Weights of a small transformer language model.
Training: a variant of Adam for these matrices, 901M tokens, 13743 steps.
MLP neurons of a small language model. Each row is named by its layer, matrix (up: input weights) and neuron, and shows model dimensions 272-367. Each number is 128 + 32 x the weight over its row's rms, rounded and kept within 0 to 255.
After each neuron's rows, "fires after" lists the tokens most often just before its 100 highest values on Wikipedia text that the model never trained on.

L3.up4576 [136 168 124 168 123 131 150  61 200 116 114 116 174 182 179 155 125 127 144 119 162  99 153 155 158 126  78 173 102 146 129 121 156  87  54 204 132 188  92 116 160  86 162 149 120 172 135  68 136  90 141 215 139 107  97 180 128 150 116 127 113 139  86 149 148 120 136 175 204  73 144 118 139 121 143 148 104 150 156 177 173 115 144 119 121 146 122 131 111  89 154 132 102 123 139  52]
fires after: "-", "\n", " (", "\n\n"

L3.up3360 [ 75 231 180 202 133  70 100 101 147 126 108 108 155 122 131 146  92 116 113 107 162  90  98 151 123 132  97 151 150 124 144 121 172 109 149 134 112 152 109 140 167  87 134 104 129 184  72  89 152 129 166 133 104 127 138 114 168 142  99 113  89 125 120 123 115 151 158  71 137 102 128  96 160  91  60 130 117  94 177 169 150 102 139  82  90 111 123 136 148 107 187 137 158 153  73 227]
fires after: "\n\n", "\n", "-", "|"

L3.up726 [ 71 129 139 179 136 140 101  80 150 140 108 145 126 131 110 128  92 121 127 139  70  99 123 179  80 113  96 166 127 165  95 166 137 159 121  83 130  81  84 141 134 101 214 104 168  90 173 126 120 102 106 151 142 124  70 123 173 130 112 105  84 159 150 129 109  99 184 168 152 157 128 124 115 137 124 126  79 120 127 129 186 123 153 111 122  73 125 159  91 177 126 134 142 135 124 100]
fires after: "-", " Preceded", " Succeeded", "\n"

L3.up1825 [ 95 111 112 166 118 136 161  71 127 109 112 121 155 114 147 142 139 134  99 106 117 133 147 125 186 114 148  98 125 154 131 231 118  88 164 169 150 141 115 151 125  78 160 151  13  91  67 116 166 115 106 126 165 174 147  81 219 125 137 161 163 130  83 100 180 103 202 146 133 117 130 143  88 132 138 101 125 125 170 148 138 126 156 112  81 129 214 160 169 126 150 120  73 132  92 124]
fires after: ",", " the"

L3.up4442 [125 123 108 187 136 199 141 100 140 106 119 101 140 124 146 130 156 148 158 202 172 140 167 134 116 118 137 137 168 140 103  28 121 125 103 120 122 164 112  89 158 183 137 161 124  48 148 103 168 173 124 134 109 145 151 153 132 107 143  84  73 197 113 121 114  95 158 138 172 138 117 109 116 161  45 128  71 120 128 105 166 142 167 152 159 157 167  99 142 186 125  84 123 162 168  99]
fires after: " and"

L3.up3450 [ 86 129 156 144 134  98 123 116 127 146  97 130 179 147 134 128  70  83  58 193 109  88  91 198 122 111 162 109 157 103 141  85  67 141  79  89  88  64 136 104 134 102 169 124 172 131 105 104 108 110 161 135 161 138  73 105 160 145 101 121 152 133 102 147 140 123 193 140 189  92 118 131  72 120 100 158 120  83 121  99 149 146 173 129 123 124  86 118 118 126 185 178 115 130 107 149]
fires after: "–", "-", "\n\n"

L3.up4164 [154 117 132 164 121 127 135 147 133 101  96 123 201 100 141 134 145 148  89 155 155  90 142 156 105 171 125 148  55 105 143 155 113 159 136 121 126 135 151 137 177 170 124 144 131 161 148 105  56 122 112 163 112 111 112 123 101  98 181 100  69 106 124 113 102  97 105 105 157 146  81 140 115  75 107 136 156 115 146  72  98 132 164  85 177 153  81 135 119 150  89 221 114 154 139 155]
fires after: " the", " his", "'", " The", " its"

L3.up3474 [115 188 101 132 135  87 159 144 166 134 113 111 194 146 165  95 102 120 129 132 182  93 176 137 111 128 176 109 131 119 141 109  60 172 114 127 129  78 135 132 130 168 117 110  66 158 119 134 140 102 144 154 116 106  98 120 141  57  99 131 160 199 160 135 168  80 142  88 134  61 117 145  54  59 153 120 135 147 145 125  98 124 153  91 143 152 148 128 138 110 122 143 161 128 128 183]
fires after: " of", " the", " his"

L3.up834 [125 147 106  99 160 210 107 146 134 155 113 117 120 142  93 116 128 151 168 152 141 126  79 128 145 148  96 116 189 137 124 134 117 133 120 169 126 117  76  91 140 132  87 127 144 130 116  85 177 136 108 150 157 124 132 105 111  25  75 103 137 191  98  58 214  85 120 119 143 124 112 220  70 130 118 131 182  81  94 108 141  82 154 132 166 149 102  87 161 153 148  93 119 145  78 205]
fires after: " |", "-", "°"

L3.up4207 [107 159 147  68 131 116 169 116 177 178 107 102 151 101 156 138 146 100  93 171 131 113 125  74 133 106 159 112  68 115 124 101 137 141  59 112 103 148 151 128 123  95 150 119  79 101 167 116 169 105 118 115 170 169 127 124  98 165 106 114 170 118 112  60 127 105  98 166 146 103  92  80 139 133 124 114 154  73 162 126 156  95 124 167 135  88 122  76 102 122 134 106 129 133 131 132]
fires after: " |", " +", "–"

L3.up2037 [100 131 171 106 130 167 128  90 159 127 141 149 105 124  99 112 115 161 173 108 124 118 110 151 169 149 156 140  45 114 130 178 152 140 128 132 170 137 154 162 105 145 149 106 141 122 173  97 147 139 162 152 112 144 131  89 147  97 105 154 105 123 100 104 139  65 157  65 144  92  47 106  64  44 120 104 196  94 127 122 123 165 155 108 121  64 152  94 100 160 132 153 159 173 168 146]
fires after: " the"

L3.up3181 [143 142 147 174  91 141 139 102 167 103 108 139 111 103 161 162 110  84 139 113 113 128  63 143 129  44  95  85 148 136 120 132 103 180 122 130 157  56 116 109  45 173  95 145 129 147  83  97  91 117 127 137 132 123 171 157 149  38 164  41 138 166 147  75 184 119 135 135 118 180 144 134  97 118  86 152 197 170  79 111 113 128 155  89  98 163 115  53 112 130 107 135 121 188 164 187]
fires after: " |", "|", ":"

L3.up908 [105 121 115 146 160 117  57 100 113 131 144 178 157 123  59 136 190 119 212 134 149  92 113  75 175 112  96 170 121 132 120 160 105 122 153 161 185  60 120 101 102 121 128 159 150 123 123  87 104 147 134 129 100 208 145 114 108 143 126 122  67 135 149 120 120  59 156 130  90 122  39 139 125 136  52  77 195 150 126 126 134 141 136  79 130 120 101 158 158 105 118  91 102 134 166 152]
fires after: " the", " The"

L3.up4016 [113 134 108 131 145 173 103  41 117 130 109 136 176 145 193 113 109 122 110 159 146 109 161 118 179 121 117 149 110 166 142 143  97 130 158 124 165 125  99 134 146 104 117  83 154 145 146 171 160 174 139 144 134 165  63 133 197  69  71 108 147 251 122 108 156 106 128 193 141 147 148 134  70 182  75 125 159 146 107 156 154 112 165 163 100 126 120 161 152  86 125  54 111 162  99 144]
fires after: "-", "|", ":", ".", ","

L3.up4139 [130 137 132 172 138 110 171  80 172 104 120  54 155 156  94 102  98  99 156 187 167 135 127 185  98  91 140 155  64 162  89 154  99 176  80 143 111 117  92  64 114 121 153 137 133 104 162 125 110 138 133 143 102 104 160 143 153 151  84  72  75 162 123 131 207 119 117 132 176 104  91 146  94 110 131  97 112 140 118 161 113 106 144  71 122 116 135 141  81 115  95 177 112 142 128 189]
fires after: "-", "\n"

L3.up653 [113 101 120  88 179 156 143 118 118 121 117 152 146 172 155 158  84 113  60 139  99 118 125 152 131  71 163 142  24 135 113  65 146 146  90  97 163 180  30 146  54 121 159 108  78 116 141  84 102 161 144 115 114 104 114 109 146 139 137 131  86 141 156 114 102 108 136 144 160  57 142 137 115 110 128 146 174 131 183 111 102  77 180 174 158 126 174 116 127  91 112 123  98 107  95 103]
fires after: " was", " is", " also", " be", " are"

L3.up431 [109 152  88 130 138  72 114  64 127 141  64 121 103 195 150 114 109 133 111 168  47  72 116 197 192  97 113 115  72 135 108 104 117 187  89 194  86 166 137  47 128 117 153 117 134 100 128 145 104 119 123 154 131 189 114 180 152  78  85 169 146 139 179  68 116 125 146 109 179 172 134  47 116 111 123 150 111 185  99 113 127 127 152 109 134  97 112 109 117 131  78 104 102 129 156 125]
fires after: "-", "\n", ";", ":", " Release", " P"

L3.up1774 [130  83 126 112 108 160 128 118 130 126 112 108 128 135 135 126 138 100 107  76 179  96 111 195 138  68 150 104 156 152 130 132  54  79 142  88 104 145  94  92 144  98 169 136 140  90 137 100 149 117 168 144 108 227  48  29 179 132 108 158 121 159 172 141  63 101 138  97 171 127 102 174  69 172 155 106 129  99 155  81 166 149 144 164 100 136 198 168 126 160 128 116 128 143 141 124]
fires after: " is", "°", " was"

L3.up3211 [ 94 115 105 125 154  96 151 125 111 124 129 190 118 193 160 149 135 118 135 177 156  51 163 152 192 105 175 171 174 137 107  63  92 109 134 119 209 162  73 103 108 134 112 107  71 121 160  66 157 177 160 189  99 144 114 142 132 123 108 147  96  97 125 119 184 144 192 133 114 142 148 143 109 152 105  83 128 103 145 149 112  81 152 110 120  84 106 126 110 107 116 164 101 147  94 113]
fires after: "°", "′", "″", "N", "-", " SL"

L3.up172 [135 111 112 194 115  80 130 119 125 121 109  92 138 112  22 143 101  97 127  84 141  94 203 120 101 156 130 109 126  93 177 137  75 145 145 138 135  64 155 160 212 154 128 150 135 132 115 109 161 112  99 129 161 124 141 131 109  95 111 108 123 163 168 135  89  73 123 103 122  78 115  87 142 124 119 109 130 154 127 140 128 139 105 123  88  67 133  87 182 141 115 163 129 162 146 165]
fires after: " the", " of"

L3.up881 [125 151  68 104 110 159 149 139 114 125 106 173 177 115 130 128  50 149 179 137 116 118 167 115 116 146 133 206  74 115 124 133 117 151 121 114  71 143 108 120 116 124 120 146 116 190 110  85 116 152 108 117 140 148 106 135 112 133 143 113 114 104 134 138 163 125 112 140 127  63  61  57 120  90 154 152 156  86 150 181 182 152 117  88 156 186 121 103 113 131 173 115 124 186 116 100]
fires after: " a", " the"

L3.up2317 [122 145 196 133 113  99  62 143 149 137 124 115 105 129  68 158  82 130 122 138 128 104 156 103 163 142  81 118 106  90 147 163  84 167 125 155 135 108 111  92 218 126 113 116  95 153  95 112  60 116  89 150 125 101 154 152 160 156 138  64  82 131 139  90  78 133 118 136  97 189  41 129 129 108 124 172 196 149 157 135 170 126 123  86  64 150  63 120 151 137 145  99 120 134  82 146]
fires after: " the"

L3.up3607 [116  94 146 111 135 184  75 100 108 137 161 118  84  16 115 148 117 111 155 114 137 167 124  48 157 149  84  88 133 157  70 147 165 164 133 115 143  95 145  71 139 145  53  55 111 152 127 121 121 137 132 164 113 137 193 124 124 105 135 123  96 225 112  87 187  63 106 137  98 147 122  95  87 141  74 135 191 121 137 149 154 163 144 165 151 166 132  84 188 160 128 148 158 160  96 118]
fires after: " |", " the", " ", " and", ";"

L3.up9 [124  73 126 157  79 142 100 157 136 157 120 146 137  92 156 113 133  70 145 163  95 130  85 113 205 112 135  78  83 116 144 104  68 135 159 108 148 122 164 105 162 196 155 154 110  92 147  86  58 156 121 142 102 134 154 105 149  98 130 125 128 178 167 137 107 170 101 108 106 144 170 177 117 109 121  92 148 145 107  80 154  90 129 112 153  65 151 156 122 102 114 154 113 114 131 145]
fires after: " \"", " (", " '"

L3.up1553 [126 157 159 165 159 184 107 144 180 141 149  96 102 103 106 137  98 153 132  61 117 121 116 131 135 124  98 112 184 133 129 115 126 153 141  94 216 174 150 104 123 115 174 152  41 136 106 155  67 138 139 202 109 133 138 110 114 121 185 146 105 130 162  75 107 110 168  65  98 170 148  61 130  35  97  98 120 138 122  88  93 106 156 138 107  49 153 108 109 123 151 163 130 135 178 138]
fires after: ",", " and", "\n\n", " that", " but"

L3.up4066 [123 198 167 136  88 115  90  51 130 107 153  70 179  70 125  92 119  75  98 152 145 139 149 184 128  83 140 170 107 163  97 200 125 159 202 162 168 166  53   0 130 123 144 141 113 122 110  93 113 163 124 138  94 103 103  71 166 103  41 133 137 180 108  95 115 123 134 120 139 136 156 103  69 121 102 168 197 151  97 182 161 106 146 137  74 129 173 146 118 109 140 123 137 116 130 129]
fires after: "-", ".", " |", "=", ":", "\n\n"

L3.up982 [108 148  92 125 167 118  89 135 159 121 109  93 185 135  77  60  62 160 105 159 158  82 187 122 114 120 114  99 184 106 127 107 129 117 140 145 189 108  64 125 132 119 148 102  47  98 150 115 120 122 176 118 103 171 126 129 139 136 151 131 153 156 199  94 164 116 176 161 154 157  75 161  74  77 117 141 173  84 121  83 133 122 142  89  94 155 157 105 135 118 190  81 143 135 163 103]
fires after: " the", " a", " in", " The"

L3.up421 [119 127 107 119 138 136 171 132 189 101 140 189 101 115 120 170 166 121 107 115  75 152  96  66 180 118 161 119 177 146 117 106 154 130 161  89 132  74 207 147 177 113 155 169 128  67 157 146 106 124 133 128 183 134 172  94 107 180 152 155 110 162 115 189  89 132 140  83 117 150 118  62 153  81 140 103  94 162 106 129 119 119 120 168 196 105 104  98 174 139 134 160 134 102  71 141]
fires after: " |", " to", " He", " She", " real"

L3.up4210 [105 199 141  89 140 135 130 138 144 129 128  86  89 134 161 129 108 105 124 168 142 121 124 120 111 128 122 158 109 141 116 145 101 170 129 171 119 124 137 104 178 149 196  95 120 138  90 132  73 149 139 126 135 124 158  92 109  83 153  98 102 134 130 153 157 118 130 138 160 108 111 147 125  63 116  82 150 199 137  74 123 143 136  78 171 194 124 157  83 138 122 162  88 138 207  68]
fires after: ".", "\n\n", ",", " in"

L3.up3582 [ 97 172 118 124 146  90 123 149 121 126  73  84 107 154 167 130 103 135 103 153  96  83  99 150  64 127 147 159 140 131  89 107 104 134 121 132 113 158 136 101 166  90 186 129 124 124 177 140 137 117 162 142 158 209  29  98 162 136 108 119 150 148 155 134 135 120  97 109 178 126 125 100 143 181 120 135 125 156 167 158 127 124 167 124 120  93  88 144  73  95 179 124 157 145 110  98]
fires after: "-", ")"

L3.up1681 [ 98  97 150 203 127 142 146 118 121 121 130 145 144 145 136 154 145 172 146 186 141  80 140 158 174  95 110 137 132 129 137 121 126 123 202 128 148 173 107  40 180 155 171 118 128  80 149  65 152 144 112 156 110 155 115  87 145 147  96 101 146  98 134 159 153 123 135 130 155 136 103  84 108 173 149 112 101 150 179 149  83 124 115 118 110  77 135 169 144  76  91 138 117 116 149 113]
fires after: "\n", "′", "″", " 978", "\n\n", "CE"

L3.up187 [131 121 130 106 193 144 169 140 175 112 137 176  97 132  94 101 120 130  83 143 129 133 139 129 151 146 148 130 155 111 103 203 141 156 144 140  33  99 111 188 119 102 149 140 136 105  88 130 128 103 172 149 179 168 181  95 106  68 150 134 137 167 125 140  88 140 168 123 144 155  85  96  96 167 149 105  94 137 128 105 142 150 127 141 127  44 146  77 161 121 133 121 156 135 150  96]
fires after: ",", " 1951"

L3.up445 [ 77 149 122 216 128 208 143 103 170 122 126 112 109 124 133  99 136 126 181 159 146 128  82 208 143  97 132 149 178 106 142  98 135 122 161 192 152 188 156  54 145 145  98 125  77 114 134  82  97 160 136  98 134 128 120 145 132  51 157 147 136 161 138  99 143 118 162 100 139 124 116 136 141 119 122 108 169 188 177 129 154  94 126 127 107  96 114 120 117  88 167 144 116 103 138 112]
fires after: " (", " \""

L3.up3365 [107 160 131 149 148 120 101 106 111 138 106 138 128 154  68 105 102 109 155 135 143 126 111 102 139 140 143 127 117 144 121 118 133 112 137 169  95 101  93 131 170 121 115 116  99 114 130 106 165 115 154 141 126 175  68 120 133 141 152 103  80 113 164  70 126  47 170 122 134 128  89  88  93  73  91 157 124 131 140 159 147 113 122  50 114 121  90 158 152 157 116 141 120 142 190  78]
fires after: " the", " The", " American"

L3.up1074 [122 160 141 172 133 110 108 142 186 121 102 159 167 131 139 166 106 102 150 157 163 148 101 139 172 110 167 141 110 115 127  64  75 169 170 112 149  81 154 107 106 153 120 144  98 124 111  78  72 123 126 114 121 117  79 152 169 120 164 143  59 183 109 168 191 117 148  92 122 146 152 143 111 148 115 203 115 130  57 136 147 104 138 117 146 148  93  82 158 114 137 173 188 151 156 154]
fires after: "\n\n", "=", " (", " \""

L3.up2801 [143 152 146 129 100 136 127  99 100 117 126 141 111 158 138 138  87 116  89 144  98  80 140 105 204 159  83 129  89 121 121 116 146 119 124 153 155  84  96 141  81 145 105 176  75 134  92  97 150  97  87 174 115 204 169 118 116 120 101 131 108 153 138  95 161 104 173 147 120 151  61 173  31  89 152 108 167  96 120 172 117 122 164 100  66 212  81  97 141  88 145  95 167 166 117 130]
fires after: " |", " the", "′", " a", "°"

L3.up891 [103 197 102 143 123  98 116  80 162 114  93 160 176 135 192 111 111 149 134 197 189 105 112 162 142 150 172 197 102 109 101  98 112 132 100 131  56 105  48 134 120 133 155 163 102 117 133 121  65 172 113 122 144 166 128 103 113  98  84 151  38 146 150  98 155 109 139 110 130 104 140  78  54  83 151 117 185  97 198 127 157 170 137 121 156 115  61 171 148 159 158 190 137 156 134  98]
fires after: " a", " the", " his", " first", " this", " an"

L3.up3109 [ 99 157 161 146 115 161 140 128 120 139 105  84 120 102 162 152  97 109 148 148 138 102  64 153 152 118 101 140 152  78 133 148 111  84 112 127 142 128 161 114 185 130 104  91  92 147 104 130 108 109 142 196  93 115 173 143 120 130 153 135 134 122 141 118 155  74 134  65 167  85 101  96 162 106 143 118 143 108 190  82 133  97 143 132 137 124 110 152 130  86 157 118 105 175 145 168]
fires after: " (", "{", " \"", " $", ","

L3.up3984 [131  75 117 188 160  85 127  99 116 131  89  97 100 102 138 141 123 146 165 123 110  96 107 179 133 126 101 155 109 131 148 169 162 168 165 163  91 108 134  94 175 107 201 150  95 104 123 105 117 190 108 160  85 174  78  90 188 130 193 128 106 127 146  90  43 125 130 142 143 164 124 153 188  61 133 116 164 152 127 128 144 142 145 137  13 106 163 179  54  93 141 150 129 126 181 101]
fires after: "."

L3.up3642 [113 141 114 152 149 189  97  93 149 100  86  41 151 159 116 113 104 131 151 139 102 136 107 159 144 106  94 155 134 114 119 114 144 168 125 119 170 118 103 152  68 142 179 166 134 129 144 126  94 242 108 163 130 108 133 119 113  82 147 104  74 132 163 146 153 171 127  97 134 131 139  97  90 103  98  79 131 166 116 132 122 106 144 149 160 121 123 158 101 143 166 112 132 119 175 122]
fires after: ".", "|", ",", ")", "\n\n", " or"

L3.up1202 [136  77 118 151 130 183  81 123 153 119  83 149  93 126 139 123 179 134 150 114 123 137 157 114 141  94 133 164 117 108 115 110  70 148 173 141 148 141 121 111  93 150 180 144 106 101 116 115 117 191 175 129 200 128 136  41 157 122 115 138 150 136  65 131 141 132  88 164 155 148 153 129 105 159 112 133 176 171 136 188 148 139 126 152 124 150 132  80 192 184 164 104 148 156 187  98]
fires after: ".", ")", "%", " or", "|"

L3.up2062 [ 83 167 149 111  91  88  85  28 149 122 117 104 172 128  79 112  53 120 155 164 132  88 174 170 115 113 138 141 161 117 132 118 147 216  95 108  58 123  78 129 212 115 202 155  62 195 102 132 103 180 130 146  61 113 130 149 152 144 125 118 120 126 134  77  94 130 186 122 189 166  67 104  94 171 118 150  94 136 101 168  90  95 135  91  92  97  75 176 117 149  97  85 151 128 131 112]
fires after: " the", "The", " The", "s"

L3.up1263 [ 99 144 143 127 144 139 168 124 115 132 126 100 144 182 151 114 106 154 137 196 179 125 167  60 140 150 156 159 158 125 106 128 149 131  95 116 164  92  90 142 146  92  89 147 106  79 197 105 118 168 158 173 105 198 145 132 111 115 153 136  55 155 113  68  78 138 106 132  88 127 120  97 151  91  86 106 149  75 187 128 119 155 173 122 136 119 110 214 176 113 181 152 128 127 110 139]
fires after: " the", " The", " int"

L3.up3830 [ 94 198 166 123 138 125 112  72 161 154 139  97 113 165 187 121 155 129  84 101  90 142 109 172 153 109 148 135  82 134  99 124 153 105 117 158 114 153  87  97 105  95 125 146  41 197  89 139 129 111 112 164 120 131 118 113 153 109 113 107 152 154 115 135 185 101 143  81 139 109 192 111 135 154  88 164 110 151 155 169 167 117 134 113  78 108  70 170 136  85 135 129 118 131  80 176]
fires after: ":", " (", ".", ","

L3.up2888 [137 154  89 143 109 178  95 151 141 114 121 145 152  88 142 144 104 135 166 152 122 153 164 126 154 137 155 145 190 110 160  73 168 146 128  97 122  95 174 118 144 123  84 107 113  85 125 144  87 142 139 130  89 157 182 136  97 121 110 107 160 156  93 102 118 114 145 158 137 191 132  53  99 101 108 174 147 150 125  90 169 155 140 102 214  79 151 104 131 137 116 197 148 110 139 171]
fires after: " and", " to"

L3.up1504 [101 165 153 146  92 212 106 114 120 134  93  84 120 163 137 118  54 109 108 113 107 128  92 132 108  62 132 126 118 149 135 163  94 117 121 143 134 107 106  53 125 144 174 138  89  69 145  51 140 116 133 128 137 141  97  91 164 131 105  92 147 177 176 118 193 136 181 120 162 104 113 125  76 140 108 101 175 113 177 191 175 120 140 106  90 100 176 206  36  66 138  70 146 114  96 102]
fires after: "-", ")", "\n\n", " /"

L3.up447 [ 91 188 172 121 136  80 108 129 173 155  47  62 121 170 159 130  98 100 100  93 120  83 193 182 130  97 118 184  96 121 133  94 123 133  67 138  84 161 108  98 168  46 149 110  91 171 141 131 109 101 147 124 183 144  83 166 144 147 120  97 163 136 135 137 140 104 143 113 142  79 120  72 169  69  97 143 133 151  94 118 190 115 147  87  97 112  99 104  92 104 207 131 120 127 115  89]
fires after: "-", " |", " /", ":", "|", "born"

L3.up335 [ 78 138  84 124 126  91 149 135 121 122 134 122 130 141 175 132 163  99  83  56  94 117 105 132 163 145 158  86 127 130 134 142 159 109 129 126 129 128 111 142 153 155 163 108 151 138 149 125 115 119 137 109 174 166  54 103 161 114 140 113  97 130 123 129  99 110 115 133 163 135  86  96  90 143  86 116 167  85 125  99 165 114 127  87 113 136 145  72  75 113 144 160 125 145 111 112]
fires after: " the", " The", " |", "The"

L3.up847 [114 134 168 112 148 167  88 119 152 142 104 113 112  98  87 169 109 125 133 183 107 124 136 140 125 108 161 130 242 113 144 138 150 106 132 127 200 118 133 118 169  83 168 117  65  33 174 126 130 150 127 192 190 137 149  55  96  53 142 108 126 189 153 109 125 115 105 139 164 166 194 130  95 174 105 101 142 128 177 106 156 110 172 142  75  58 197 106 143 135 132 176 154 155 132  94]
fires after: ",", " and"

L3.up709 [125 119 144  98 148  97 171  81 181 113  96  99 215 165 171 137 131  40 110 174 110 115 160 155 126  93 171 144  86 121 142 109  79 109 126 152  60  86 135  58 141 120 137 108  52 110 117 129 101  65 146 140 106 176 118 159 129 157 105 115 144  85  88 199 193 146 222 107 131 129 144 170  52 138 149 151 100  56 113  68 149  74 153  75 121 153 106 153  91 111 164  94 124 130 201 110]
fires after: "–", " in", "19", "-"

L3.up4179 [129 212  83  96 129 139 102 101 133 215 108 140 116  64 153 129  60 131  68 119 140 133  98 129 173 109 130 163 191 131 150 157 111 194 136 132 153  86  86 135 112 158 130 135 136 124 175 114  54 202 147 132 191 109 127 103 114 125 144 128 136 169 120  84 202 156 145 128 129 174 184 149  69 146  40 121 178 128  96  98 159  73 177 162  82 121 146  82 122 138 156  86 127 118 145 159]
fires after: " |", "|", "-", ".", ",", " and"

L3.up1471 [143 165 150 125  87 134  55 143 129  72 131  82 113 135 112 144  43 119 129 110  78 111 168 118 127 130 120 128 192 115 111 159 165 162 150 134 177 110 150 164 171 167 153 146 101 123 103 155  73 136 126 151 125 144 148 124 118  79 180 107  94 173 171 103  88  95 159 150 152  77 135 137 139  69 108 103  63 171 106  69  65 146 161 133 175 117 181 135 112 176 105 174 137 120 116 115]
fires after: ",", " which", " that", " who", " |"

L3.up1854 [ 86 147 107 143 125 103 105 117 160 109 102 156 134  54 172 135  82  87  81  87 159 141 170 136 135 103 171 149 107 142 149 136 102 171 156 146  61 170 150 101  99  52 175 144 138 143 127 127 125 197 170  67 143 116 116 104  99 109 118 118 166 104 116 118 104  77 195 120 128 216 109 176 131  52  90 149 175  78 150 121 130 140 141 126 143 122 135  76  91 164 239 109 111 139 116 132]
fires after: "="

L3.up4543 [113 125 112 148 117 130  88 136 166 123 112 152 182  97 137 139 160 129 115 204 193 107 172 127 106 161 165 191 195 128 138  76 105 154 106 131 149  86 176 104 203 131  94 124  81 126 125  86 112 132 128 105 128 135  84  99 131 127 167 113  97 134 169 198  85  91 125 124 118 130 177 174  74 156  88  98 114 101 135 124 200 138 172  74 103  84 131 139 133 140 144 157  89 104 101  91]
fires after: " and", " the", " that", " The"

L3.up3713 [143 125 128 139 179  79 117 132 142 114  98 109 166 107 124 125 108 119 126 118 160  99 160 137 156 113 114 104 187 129  95 113 153 154 110 146 130  93 155 128 124 140 101 125  96 146 113 117  86 104 140 163 145 205 101  60 153 114 133 139  76 173 107 119 148 100 146 153 122 113  79  97  78 136 144 183 154 130  86 175 204  79 157  79  72 127 134  79 105 154 132 160 109 145 144 106]
fires after: " the", " |", "|", "The"

L3.up3139 [106 154 134 125 141 133 169 128 124  99  85 127 111 130 136 100  89  68 180 154 146 109 123 124 135  88  99 161 106 151  91 108 149 119  98 145 125 126 149 129 125 155  65 121 108 175  93 152 146 151 150 181 145 122 118 130 134 123 169  97 108 142 135  58 225  79 115 174 149 155  79  76  77 118 131 106 197 129 121 154 164 109 153  40 162 139 136 107  92 109 162 132 112 198 189  77]
fires after: " |", "-", "|", " (", " a"

L3.up2419 [114 102 115 148 154  90 146 139 119 108 115 153 181 153 114 125  89 148  68 123  79 137 136 167 136  97  90 160 102 121 129  90  82 202 104 106 196 154  94 123 108  97 153 163 180 127 159 134 209 228 151 149 102 177 128 128 175 104 146 147 100 117 112 135  87 140  96 165 145 148 114 201 146 159 120  89 160  94  83 128 139 146 170 110 105 132  66 130 131 146 112  71 123 128  95  89]
fires after: " was", "-", " It", " is", "|"

L3.up2416 [131 126 104 175 168 179 196  93 117  81 101 152 141 137 166 122 144 110 151  28  72 131 184 126  98 113 137 157 176 116 160 211  67 120 132 206 132 101 153 121 153 102 119 127 105 166 156 115  87 122 128 188 110 175 175 104 116 128 154 173 123 124  93 136  92  77 116 135 162 122 135 112 117 107 149 105  83 166 110  74 211 163 157 112 100 176 133 116  87 141 153 106 132 139 130 128]
fires after: ",", " North"

L3.up3635 [130 129 101 114 159 142 217 104 162 117 113 135 126 121 169 130 175 135 131  98  86 116 124 139  96 111 114 114 156 126 114 165 122 102 116 165  79 132 134  70 159  64 210 122  82  78 167 112 126 146 171 163 128 140 125 104 122 150 152 114 139 106 144  66 117 106 113 176 129 148 137 129 162 126 166  88 122 142 205 140 224 131 145 133  94 145 230 116  77 108 159  71 120 148 155 115]
fires after: ","